Weights of a small transformer language model: tied embeddings.
MLP neurons of a small language model. Each row is named by its layer, matrix (down: output weights) and neuron, and shows model dimensions 165-292. Each number is 50 + 15 x the weight over its row's rms, rounded and kept within 0 to 99.
After each neuron's rows is what it responds to, as a language model described it from the Wikipedia text at the highest values.

L2.down26:56 66 64 46 52 39 60 42 54 43 45 64 67 46 48 72 47 49 55 64 71 26 44 36 33 38 62 38 50 41 68 46 45 52 77 42 51 71 55 59 44 72 72 44 30 39 24 56 49 21 44 65 45 62 40 36 45 71 81 64 34 46 56 82 90 73 53 37 41 46 40 28 76 54 48 83 54 55 53 53 68 53 53 42 55 86 44 40 56 41 58 20 30 56 36 46 30 39 54 38 50 59 62 68 58 38 46 54 62 57 37 70 89 82 28 52 48 58 23 76 66 28 37 44 45 52 63 43
Responds to: Date slot before year. Fires on the token just before a year in dates: the comma in "May 3, 2012", or the month in "in April 1993" and "18 May 1870".

L3.down431:53 55 49 71 60 43 55 59 55 57 51 52 50 74 56 52 53 66 47 31 24 62 27 76 43 48 46 62 93 63 41 61 28 44 45 50 19 66 64 37 37 54 67 58 38 44 40 60 61 79 74 47 46 54 24 65 79 64 61 43 45 42 33 38 36 60 50 34 51 70 50 61 72 38 54 37 32 24 41 46 44 44 72 48 33 40 54 61 44 57 48 65 69 45 60 34 62 52 32 70 36 70 61 52 39 62 20 71 66 44 48 62 18 74 75 38 46 50 48 44 67 46 38 38 55 50 54 45
Responds to: Quantity words before plurals. Words introducing a plural quantity, mostly of after a number, a group or a series, plus numerals and quantifiers such as two, many, several.

L3.down620:25 40 54 36 64 32 70 16 58 61 39 41 49 76 61 39 40 55 55 59 30 73 64 50 65 51 39 65 46 34 48 41 52 64 57 57 73 45 62 58 61 22 48 38 31 44 53 41 29 73 56 17 42 13 80 57 70 61 45 66 51 62 40 33 40 45 50 17 55 77 69 42 52 20 57 62 51 58 64 42 61 57 63 56 42 28 47 38 55 68 72 22 71 40 60 41 54 50 35 48 53 61 26 41 57 33 25 37 37 45 86 70 55 45 61 47 40 76 76 47 38 66 54 76 59 57 65 35
Responds to: Definite article "the". The word "the" after verbs or prepositions such as received the, under the, was the, also as a word-start piece in thesis and thermometry.

L3.down173:46 19 65 45 55 51 51 48 35 65 63 52 57 54 51 44 37 40 40 46 52 61 50 46 34 79 02 43 59 44 29 53 48 54 48 60 67 66 48 40 61 50 51 38 43 21 47 73 23 43 38 59 47 31 52 60 80 33 54 48 49 52 45 36 52 42 44 56 69 17 57 52 53 57 66 58 73 31 71 60 67 09 47 62 55 32 45 46 24 37 34 36 74 64 22 58 88 54 52 29 41 52 61 40 77 61 53 41 62 52 42 42 59 63 50 34 30 53 36 51 40 53 65 45 34 31 42 45
Responds to: Partitive "of" and table percentages. Fires on "of" after quantifiers or part-nouns (many of, some of, all of, part of, one of), plus "among", and on %, |, = separators in data tables.

L3.down171:41 47 43 27 51 52 15 83 47 24 40 56 41 16 43 33 54 59 69 55 49 50 60 43 33 42 56 39 50 40 66 78 55 50 52 66 62 49 64 62 56 41 44 16 46 49 69 70 31 56 50 14 69 64 40 53 52 53 33 26 26 48 46 67 66 25 34 67 39 63 72 29 57 45 63 48 78 56 24 54 71 46 51 56 69 68 85 64 66 66 37 27 55 51 75 50 35 51 44 55 37 51 57 46 42 52 50 29 26 56 56 57 31 59 47 86 43 63 61 34 40 78 26 53 31 50 72 53
Responds to: Number-attached joining punctuation. Hyphens and similar punctuation right after a number or number word, as in 9-pounder, four-speed, 40-mg, 4-4, 21', 127/sq.

L2.down632:44 43 51 42 40 45 58 27 50 43 47 39 54 46 61 25 69 27 39 65 56 57 68 37 18 52 45 62 60 69 53 64 34 74 60 61 38 61 59 50 63 55 76 71 53 42 43 73 65 43 59 37 59 30 39 50 47 45 36 52 61 62 40 24 57 50 67 21 63 40 44 61 73 65 63 61 85 81 52 74 42 27 20 37 62 66 63 69 29 68 63 41 36 37 35 09 56 14 74 37 45 50 59 59 73 37 53 27 37 39 29 56 56 37 63 54 58 53 39 47 43 25 60 68 61 51 44 37
Responds to: Verb complement links. Words right after or inside a narrative verb that lead into its complement, mostly in plot summaries: starts, began, decide to, tells him about, while.

L3.down478:54 62 42 35 53 57 55 50 34 61 50 50 53 38 45 51 65 68 55 56 74 64 40 65 56 35 25 53 37 43 74 49 54 31 31 65 51 59 50 36 17 49 41 66 64 60 69 59 62 56 53 66 49 37 56 31 47 51 39 73 73 70 30 86 41 80 74 52 30 46 56 55 34 56 57 43 49 52 44 73 57 63 28 61 62 50 32 64 49 61 51 66 34 43 06 16 70 26 25 19 69 66 16 74 51 48 62 52 50 33 47 43 57 72 59 34 47 52 39 50 55 66 44 70 74 63 51 44
Responds to: Empty table cells. Blank cells between pipes in Wikipedia tables, often the last cell of a row (election results, filmographies); also "by" introducing an agent or creator after a long phrase.

L3.down584:23 40 56 15 48 47 52 55 55 23 45 43 51 49 15 45 69 40 52 44 54 47 68 20 39 21 55 54 37 44 52 48 62 38 27 44 68 56 31 60 64 65 36 57 28 68 53 62 52 69 46 15 44 38 50 42 68 32 33 39 27 48 62 46 43 31 42 34 58 60 35 38 63 51 24 56 46 54 51 46 58 57 55 58 39 46 24 43 52 22 62 65 71 48 54 71 70 24 48 70 35 60 69 37 52 52 35 53 49 62 52 53 46 62 40 40 43 52 45 97 42 45 36 51 39 46 61 51
Responds to: Name-ending word pieces. Final word pieces of surnames and other proper names in lists, tables and credits, plus what directly follows, as in Suár-ez, Emeljan-ov, Moore Jr, comma or "(".

L2.down589:48 67 48 42 65 43 75 60 67 62 67 19 57 57 52 53 50 54 56 63 26 68 67 51 82 46 27 66 40 31 62 36 56 40 53 48 15 39 30 58 52 30 27 46 68 56 25 52 58 41 55 39 44 51 52 62 56 83 69 62 62 77 54 85 47 33 47 49 23 57 72 47 64 60 36 50 30 42 66 36 82 60 69 57 43 54 45 36 57 28 80 71 58 35 52 30 31 44 30 31 60 65 64 42 48 53 48 28 54 40 35 42 53 59 42 45 45 53 48 42 70 58 62 50 50 50 59 50
Responds to: Coordinating "and" linker. The word "and" joining list items or clauses, usually after a comma, plus "a" after "is" in opening definitions, as in "is a 2014 film".

L4.down418:66 20 71 45 66 51 39 49 10 48 35 32 36 36 60 20 42 43 33 45 57 68 67 23 31 46 73 51 63 50 29 46 37 59 58 27 58 27 65 69 55 49 37 44 40 50 56 70 40 52 40 58 29 46 37 66 80 57 61 26 49 33 61 32 45 59 21 42 51 36 41 45 44 21 34 64 43 54 36 42 61 23 63 53 77 44 38 28 62 44 58 63 84 72 66 75 43 77 75 50 79 55 35 31 65 65 38 43 25 33 69 18 72 69 72 44 62 61 50 36 36 67 38 58 43 46 51 22
Responds to: Partitive "of" after quantities. The word "of" right after a number or quantifier in part-of-a-group phrases such as one of, two of, first of, couple of, many of, weaker on "among" and clipped words like "Dr" or "St".

L2.down667:31 58 42 42 44 37 36 35 58 42 54 63 37 34 58 62 51 49 63 60 27 74 36 68 45 65 40 56 60 56 66 28 57 79 69 45 45 37 63 49 15 59 56 61 56 37 52 57 23 47 41 41 53 44 76 64 62 34 13 08 72 40 67 51 32 65 30 76 62 46 34 57 23 53 72 71 35 46 54 37 34 54 40 49 38 49 59 43 47 50 40 61 44 25 61 47 48 52 51 47 55 67 36 23 65 54 46 50 69 40 36 44 42 36 80 75 31 40 66 67 61 34 35 71 54 50 75 78
Responds to: Word-initial fragment tokens. First piece of a split word, acronym or number, often after an opening parenthesis or table bar, e.g. U in (UFL), 19 in 1912, p in pianist.

L4.down51:26 61 30 59 58 45 45 32 59 18 63 97 39 40 44 46 41 32 58 19 26 41 48 49 48 30 60 28 58 61 16 34 73 63 70 67 54 59 54 57 35 60 69 45 67 42 52 29 70 55 87 36 35 59 38 21 35 54 44 18 39 60 67 69 43 39 61 43 71 65 49 77 55 68 45 74 58 32 50 51 29 59 50 38 46 34 54 61 40 48 67 54 78 35 63 47 48 27 51 68 54 84 51 48 51 77 62 38 44 30 39 79 54 35 59 56 37 30 57 43 57 67 47 45 58 78 28 36
Responds to: Word-initial fragments. First piece of a number or rare word split into several tokens, like the 4 in 4-4, the 0 in 0.13, or Mo in Moulin.

L3.down567:51 73 19 59 78 60 48 36 59 36 39 11 29 42 66 34 56 47 51 25 33 50 46 54 54 17 52 48 37 27 59 71 47 32 55 55 42 38 37 56 58 20 64 64 56 60 54 96 42 59 44 55 41 69 60 46 70 36 41 78 42 57 61 45 30 55 48 42 45 56 55 55 32 53 26 61 35 41 47 50 63 35 69 41 62 46 64 65 53 31 46 52 27 58 23 37 03 37 48 42 56 24 62 68 41 69 63 07 42 62 35 48 15 51 73 46 64 56 41 44 32 32 57 36 48 30 53 65
Responds to: Binary coordinating conjunction. The word and (sometimes or, &) joining two items, usually paired names or nouns, as in Rick and Jeff, or between 2008 and 2014.

L4.down291:66 61 23 56 50 50 35 37 39 61 71 64 52 33 52 67 64 60 66 46 52 53 26 52 69 32 32 16 42 29 66 60 43 33 22 66 67 39 52 47 64 53 60 38 37 77 47 52 57 54 53 47 35 30 65 53 63 60 52 51 60 57 48 51 40 72 50 65 31 53 42 56 40 48 46 55 67 63 44 34 50 43 25 48 35 38 46 63 60 30 50 78 59 44 39 32 77 41 37 25 64 48 54 69 39 38 48 65 35 42 70 65 24 53 55 13 55 47 48 37 71 68 38 47 70 87 43 24
Responds to: Table row breaks. Line breaks or double spaces right after a closing pipe at the end of a markdown table row, before the next row begins, as in stats or results tables.

L3.down545:62 40 49 35 37 53 51 34 80 41 44 74 47 74 55 41 47 57 57 35 45 66 48 53 36 27 26 58 54 38 48 64 31 52 49 26 39 46 57 53 64 46 76 69 63 51 49 69 65 57 35 61 57 16 41 46 59 45 42 65 40 36 36 67 35 58 55 58 54 67 64 66 67 29 59 38 70 27 54 61 38 44 40 69 62 39 60 40 46 60 51 48 65 30 19 31 27 48 68 66 42 57 78 60 63 44 50 56 45 37 51 65 54 48 56 62 38 79 52 30 54 36 62 88 51 59 45 17
Responds to: Subject–verb adverbs and connectives. Adverbs, -ly word endings, and temporal connectives right after a sentence subject and before its main verb, such as also, soon, never, while, began.

L2.down543:28 83 24 58 44 54 56 59 58 39 59 69 45 40 60 35 64 44 36 66 50 32 52 53 64 37 42 44 63 48 55 63 38 46 37 52 79 40 60 65 48 33 38 57 52 40 73 41 36 61 28 31 65 50 42 27 63 46 45 54 56 51 54 30 50 73 72 29 42 73 51 29 63 38 51 83 45 57 34 37 72 49 58 60 56 61 59 95 44 27 17 32 37 45 44 09 39 19 08 60 54 67 43 72 40 60 46 36 51 70 63 80 43 63 79 83 45 53 67 55 40 30 46 30 53 33 26 42
Responds to: Location/affiliation prepositions. Prepositions, mostly "at", that come before a place or institution, as in "professor of law at", "studied at", "recorded at", "owned by", "Label:".

L2.down319:65 53 51 68 28 69 48 89 51 67 43 56 70 61 65 60 53 58 63 31 43 35 49 61 48 34 53 53 74 63 60 76 49 32 38 51 42 36 52 41 68 27 56 59 49 49 53 51 30 63 33 33 45 25 43 63 51 55 28 41 24 37 62 65 30 43 47 53 28 34 29 35 75 66 67 72 56 65 40 76 52 32 51 39 65 37 75 49 56 45 32 52 47 61 41 59 63 47 43 39 52 44 61 53 73 63 42 30 51 68 62 50 48 60 68 35 12 47 40 61 50 41 35 34 36 81 68 47
Responds to: Hyphen after numbers. Hyphens and similar joiners right after a number in compound measures, e.g. 9-pounder, 120-ton, 800-year-old, plus slashes, commas and mid-word fragments.

L4.down771:49 44 59 41 28 49 52 36 32 59 47 88 49 22 59 50 45 54 47 46 49 37 85 45 54 29 22 42 42 17 34 32 42 44 35 77 55 50 44 42 47 82 49 39 70 59 83 65 60 59 57 42 25 56 38 60 64 71 51 71 53 40 58 63 27 34 56 42 55 37 57 84 79 73 88 36 45 44 63 49 62 50 42 38 73 40 39 42 58 60 56 38 54 32 54 57 71 49 43 37 66 31 26 56 51 74 51 39 38 70 58 51 64 62 34 27 38 62 67 37 35 40 46 70 14 26 76 60
Responds to: Narrative time transitions. Tokens closing a time-setting opener in biographies and histories, just before the next event, e.g. "After graduating,", "In 1527", "later", "soon".

L4.down747:40 33 61 34 72 31 56 51 63 56 52 43 42 50 53 35 15 56 59 55 31 52 53 31 47 59 68 27 46 66 47 57 50 59 42 60 51 56 48 57 71 35 60 44 53 29 45 39 24 37 61 80 73 46 40 65 45 42 69 71 47 47 84 48 61 68 53 19 24 58 43 36 35 65 51 81 60 55 66 39 52 63 56 30 44 19 49 34 47 42 49 34 39 49 63 72 72 51 57 40 35 46 67 47 73 68 46 49 65 34 65 58 77 62 51 76 71 69 49 40 58 44 39 29 64 28 52 31
Responds to: Indefinite article after "is"/"in". Mostly "a"/"an" opening a definition, above all "X is a 1980 Indian film", plus "in a review", "in an interview"; also some opening parentheses before years.

L3.down304:61 52 38 61 58 31 76 68 51 49 41 34 47 31 68 65 56 27 71 27 51 35 44 69 30 28 61 65 74 53 59 67 47 69 62 38 51 37 54 39 45 56 43 64 61 48 49 66 52 56 36 59 49 86 57 45 33 63 09 51 59 29 65 33 61 64 67 60 38 56 32 64 37 51 50 59 63 61 65 60 42 23 49 47 56 27 47 59 33 34 36 57 55 58 36 61 44 50 73 46 45 54 73 74 35 59 53 23 59 40 41 32 17 50 30 28 46 65 33 49 37 37 58 48 52 33 57 47
Responds to: Indefinite article "a". Fires on the lowercase token " a" mid-sentence, mostly as the article after verbs, commas or prepositions (shows her a portrait), sometimes as a split word-start (a-uditioned, a-uf).

L2.down458:63 68 47 68 72 63 22 63 83 38 41 38 38 62 49 17 57 39 51 55 45 49 31 43 60 69 52 45 55 62 55 64 57 72 55 36 39 35 65 43 47 57 52 56 50 16 11 52 71 65 49 41 74 53 54 58 69 48 56 49 44 46 61 59 60 66 40 55 59 44 59 81 59 41 68 37 66 67 52 18 63 45 47 28 22 47 45 57 36 49 42 44 63 66 56 39 43 34 49 68 58 37 65 82 54 60 65 90 71 76 62 55 74 62 46 23 60 29 52 54 48 45 43 46 46 32 80 66
Responds to: Time-anchoring connectives. Prepositions and connectives that introduce a date or point in time, such as prior to, since, circa, until, end of, year of.

L4.down588:21 40 75 39 46 55 38 25 50 20 30 45 09 32 22 70 59 61 58 46 78 18 55 31 25 35 86 73 39 21 50 62 52 32 22 55 69 45 63 63 54 38 59 39 21 52 46 74 63 67 57 53 38 37 31 45 40 46 41 54 60 55 49 25 36 13 71 34 51 52 29 39 51 36 41 85 59 67 55 54 56 57 63 75 44 51 47 38 30 55 49 54 38 38 67 65 44 35 72 57 55 52 37 58 33 28 47 39 30 66 40 45 44 78 68 33 46 62 46 67 33 70 55 67 51 62 56 51
Responds to: Mid-word name pieces. Inner or final subword pieces and numbers within rare proper names, taxa and codes, mostly in tables and lists, e.g. Satyan-ara-yana, Limnocy-ther-idae, Highway 34-2.

L3.down837:49 46 74 77 28 31 50 64 17 50 46 78 34 22 24 50 41 42 33 51 30 57 43 50 52 49 58 57 29 89 40 45 41 74 44 65 41 43 30 44 46 56 30 12 32 73 79 17 67 68 46 55 44 58 80 29 38 44 57 63 29 32 39 37 59 64 71 37 53 50 41 47 39 60 55 61 58 77 45 53 58 69 38 72 67 80 27 56 44 63 64 60 19 72 66 36 47 52 39 42 55 44 70 66 37 66 38 54 31 44 43 91 68 39 42 57 31 34 65 55 68 66 24 30 44 57 37 47
Responds to: Place-introducing prepositions. Prepositions like at, from, to that follow a verb or event and introduce a place or institution, as in born at, educated at, degree from, went to; also table separators and decimal points.

L4.down565:45 45 78 88 43 37 49 72 52 49 82 41 45 43 33 71 51 52 57 53 44 61 56 32 57 66 42 73 45 45 48 67 44 48 48 51 65 41 76 76 40 42 52 67 24 22 46 43 40 69 57 80 77 20 61 71 52 62 59 71 70 61 44 29 44 76 50 26 42 37 66 39 47 38 38 52 53 62 56 53 48 47 67 48 45 64 41 61 64 46 50 46 46 38 40 33 48 41 33 43 42 64 38 15 32 50 45 56 58 45 48 56 45 54 71 59 41 48 65 46 62 60 61 39 15 28 58 20
Responds to: Location prepositions at, to, from. Prepositions introducing a place, institution or time after a verb phrase, as in studied at, degree from, leads to; also scattered mid-word pieces (pos-se-ss) and dashes.

L2.down777:43 44 40 38 39 56 56 56 39 61 71 25 46 37 50 65 31 39 90 28 50 45 55 74 44 48 52 77 69 45 36 66 57 29 55 29 55 55 52 45 91 53 57 59 53 42 52 38 57 51 35 58 46 72 52 50 51 57 28 27 62 35 39 24 53 61 87 73 48 59 58 58 42 65 39 56 37 49 58 58 56 64 57 53 67 57 24 31 35 62 50 44 81 49 64 26 41 52 51 74 48 60 73 50 49 63 24 42 73 47 52 54 58 55 31 37 36 54 49 54 59 51 60 72 57 42 83 71
Responds to: Article "a" and word-initial letters. Mostly the article "a" after a verb or preposition (makes a, awarded a, follows a), plus "to" after managed/decided and capital first pieces like A, I, S.

L2.down768:52 48 71 47 67 54 50 79 51 78 59 38 42 46 29 41 66 55 52 29 71 68 40 63 60 61 38 86 45 70 46 34 45 55 31 34 22 63 53 35 56 22 48 45 52 45 03 54 34 71 72 77 49 51 25 64 71 44 74 64 52 36 29 73 76 40 55 50 72 81 44 50 40 34 33 44 38 65 60 40 20 58 65 45 45 27 33 70 59 74 40 40 47 30 54 37 48 66 69 60 70 37 34 72 72 39 54 68 39 52 27 29 39 42 36 40 45 66 40 49 38 62 52 44 52 21 44 70
Responds to: Partitive "of" after one. Mainly "of" right after "one" or "a number" (one of the founders, a number of other pieces); weaker on hyphens inside compounds (front-end, one-way) and mid-word pieces (aquatic).

L4.down221:52 60 42 57 67 67 55 48 44 55 53 47 58 37 72 59 41 88 55 14 38 34 48 55 53 40 68 37 30 45 61 54 39 33 54 54 42 43 39 58 49 39 49 41 47 63 35 60 56 43 68 24 54 56 42 63 36 56 53 46 43 62 68 62 37 75 58 52 45 48 57 58 62 50 39 62 74 55 28 80 61 43 80 46 96 43 46 49 52 23 34 71 59 41 30 30 46 53 65 53 45 57 57 45 59 39 46 24 54 25 33 71 44 32 37 42 54 58 46 46 63 67 65 58 49 41 48 24
Responds to: Clause-linking conjunctions. Coordinating and contrastive conjunctions joining clauses or phrases, mostly and and but, also than, while, until, often right after a comma.

L2.down890:62 56 05 56 26 55 40 37 59 76 54 55 65 57 14 51 53 76 58 59 56 37 44 52 68 32 68 63 49 85 52 48 41 55 42 60 48 47 58 72 60 39 05 66 38 48 33 43 75 65 37 54 47 76 62 56 52 50 30 26 59 48 62 61 58 36 39 43 60 80 39 48 16 24 53 59 58 61 25 66 36 49 35 35 47 39 60 52 30 34 07 65 52 00 56 53 52 46 34 55 24 34 29 35 55 62 58 66 54 46 36 45 32 33 47 12 69 69 45 57 47 58 38 70 40 51 31 35
Responds to: Mid-word subword fragments. Middle pieces of words broken into several tokens (bi-ome, Pro-vin-cial, Sal-va-dor, Cart-oon), plus abbreviation periods like pen. and vol. in scores or citations.

L3.down383:54 73 47 41 47 28 63 39 56 37 62 44 69 13 65 32 30 38 83 62 52 48 56 33 34 55 55 58 75 62 58 69 24 51 32 48 53 53 65 52 80 57 57 53 33 44 73 62 57 71 79 15 38 71 77 63 56 47 82 80 46 50 52 37 78 43 65 45 56 41 65 32 72 35 56 43 38 55 65 51 43 48 40 55 71 46 40 35 43 49 59 40 85 50 43 36 50 51 21 43 32 64 59 74 48 80 41 66 39 51 53 35 47 51 72 48 61 64 56 17 44 68 38 59 36 21 50 59
Responds to: Wikipedia section headings. Tokens inside Wikipedia section headings, table header cells and infobox field labels, such as Charts, Season by season, See also, League.

L2.down333:45 76 46 60 24 47 41 58 46 70 38 37 57 99 34 61 71 44 39 57 76 70 82 64 23 45 44 59 43 38 32 45 40 52 50 51 58 45 53 34 50 37 43 65 46 47 35 41 66 66 72 30 59 31 74 51 40 72 34 27 52 64 38 25 39 61 53 60 54 75 65 61 56 32 58 52 38 40 46 45 38 64 83 67 44 32 68 45 43 47 37 53 38 56 95 37 34 55 44 49 36 65 47 63 45 65 45 57 44 56 82 44 78 52 57 33 34 60 49 58 36 49 36 45 26 57 54 40
Responds to: Definite article "the". The word "the"/"The" opening a sentence or clause, especially right after a Wikipedia section heading or comma, e.g. "The song", "the municipality".

L2.down215:34 22 42 19 57 64 50 27 66 21 57 44 53 33 25 89 59 48 52 40 53 59 52 44 41 48 35 43 44 44 40 52 64 31 75 63 60 52 68 43 60 58 21 49 50 42 49 66 63 55 53 56 40 49 58 36 42 38 27 55 57 54 36 51 67 52 75 15 43 57 43 30 59 52 46 62 56 56 33 35 54 55 62 53 63 42 40 37 59 51 53 51 46 57 52 55 36 27 59 63 02 55 73 30 67 60 29 92 25 40 59 52 47 33 50 62 42 65 44 60 01 38 57 47 53 52 50 24
Responds to: Proper-name continuation pieces. Middle or final word pieces inside multi-token proper names, mostly surnames after a first name, as in Mark Ev|ola, Keith Jar|rett, Bark|ley.

L4.down354:63 68 49 42 42 45 63 93 63 67 30 44 53 59 67 53 54 52 54 31 49 49 55 42 46 40 59 55 60 65 60 25 40 31 58 63 53 67 50 65 45 62 65 64 75 63 39 61 56 55 66 37 35 71 60 61 66 52 59 41 38 56 34 45 59 26 50 34 48 62 39 44 37 54 38 66 60 49 54 56 23 82 52 54 60 69 69 47 38 61 47 40 46 66 52 46 41 58 45 31 57 59 61 70 28 57 67 63 33 33 60 67 42 42 57 47 40 22 55 39 35 27 19 42 30 23 63 58
Responds to: Noun-phrase openers. Determiners and prenominal adjectives that begin a noun phrase, mostly the, The, a, large, small, old, in descriptive prose such as "of the", "a large".

L4.down443:41 53 41 46 55 46 50 51 63 65 47 52 79 72 52 34 51 46 35 34 60 76 76 49 45 59 57 66 62 62 57 59 47 44 36 61 41 62 43 50 55 59 34 54 55 32 43 58 41 69 21 38 49 63 62 73 81 40 27 45 69 39 39 44 55 35 68 43 43 47 62 47 46 59 41 28 60 54 32 47 59 53 41 63 44 25 61 64 41 84 47 40 42 63 82 54 60 54 63 22 28 55 41 63 35 43 75 58 62 71 71 55 38 20 61 50 72 51 53 67 50 60 65 48 59 30 24 42
Responds to: Headers and mid-word fragments. Mostly early pieces inside split words (Pro-fe-ssor, Bi-bl-iography, vi-ci-nity, aut-ograph) and the opening words of table-header cells and section headings (Rank, Time of, Personal life).

L2.down330:47 59 20 66 45 38 41 32 74 48 42 49 48 35 50 66 52 58 58 37 61 75 57 57 71 66 50 25 63 55 63 44 41 40 35 47 34 52 48 62 63 48 52 33 62 70 37 34 47 49 45 40 56 42 67 77 62 74 51 61 12 48 59 68 36 65 62 62 19 78 31 58 60 35 39 57 52 38 48 68 77 37 37 66 26 37 62 56 87 29 52 65 59 61 14 37 35 50 62 42 33 44 65 64 28 40 65 46 46 74 43 60 74 61 28 50 44 49 47 26 71 61 39 22 46 65 35 46
Responds to: Table row line breaks. Newline tokens right after a closing pipe at the end of a markdown table row, such as header, divider or data rows in sports, election and discography tables.

L4.down872:68 56 49 58 62 38 63 54 44 34 55 44 42 59 49 53 61 84 47 38 50 50 32 52 64 34 46 63 45 53 47 51 57 64 37 63 30 42 51 38 59 62 38 47 53 47 44 42 59 49 45 46 47 58 83 63 69 39 54 75 27 44 25 42 57 66 59 28 43 39 38 50 18 74 58 54 51 53 51 59 53 71 49 41 37 65 46 37 51 35 51 28 50 44 35 43 22 71 57 38 72 42 60 32 40 41 63 46 86 62 39 64 40 89 44 42 52 52 37 52 26 33 65 36 70 46 42 37
Responds to: Duration phrases and dates. Mostly "of" after a span of time ("six days of", "two decades of", "a period of"), plus table pipes, newlines or brackets right after dates or years.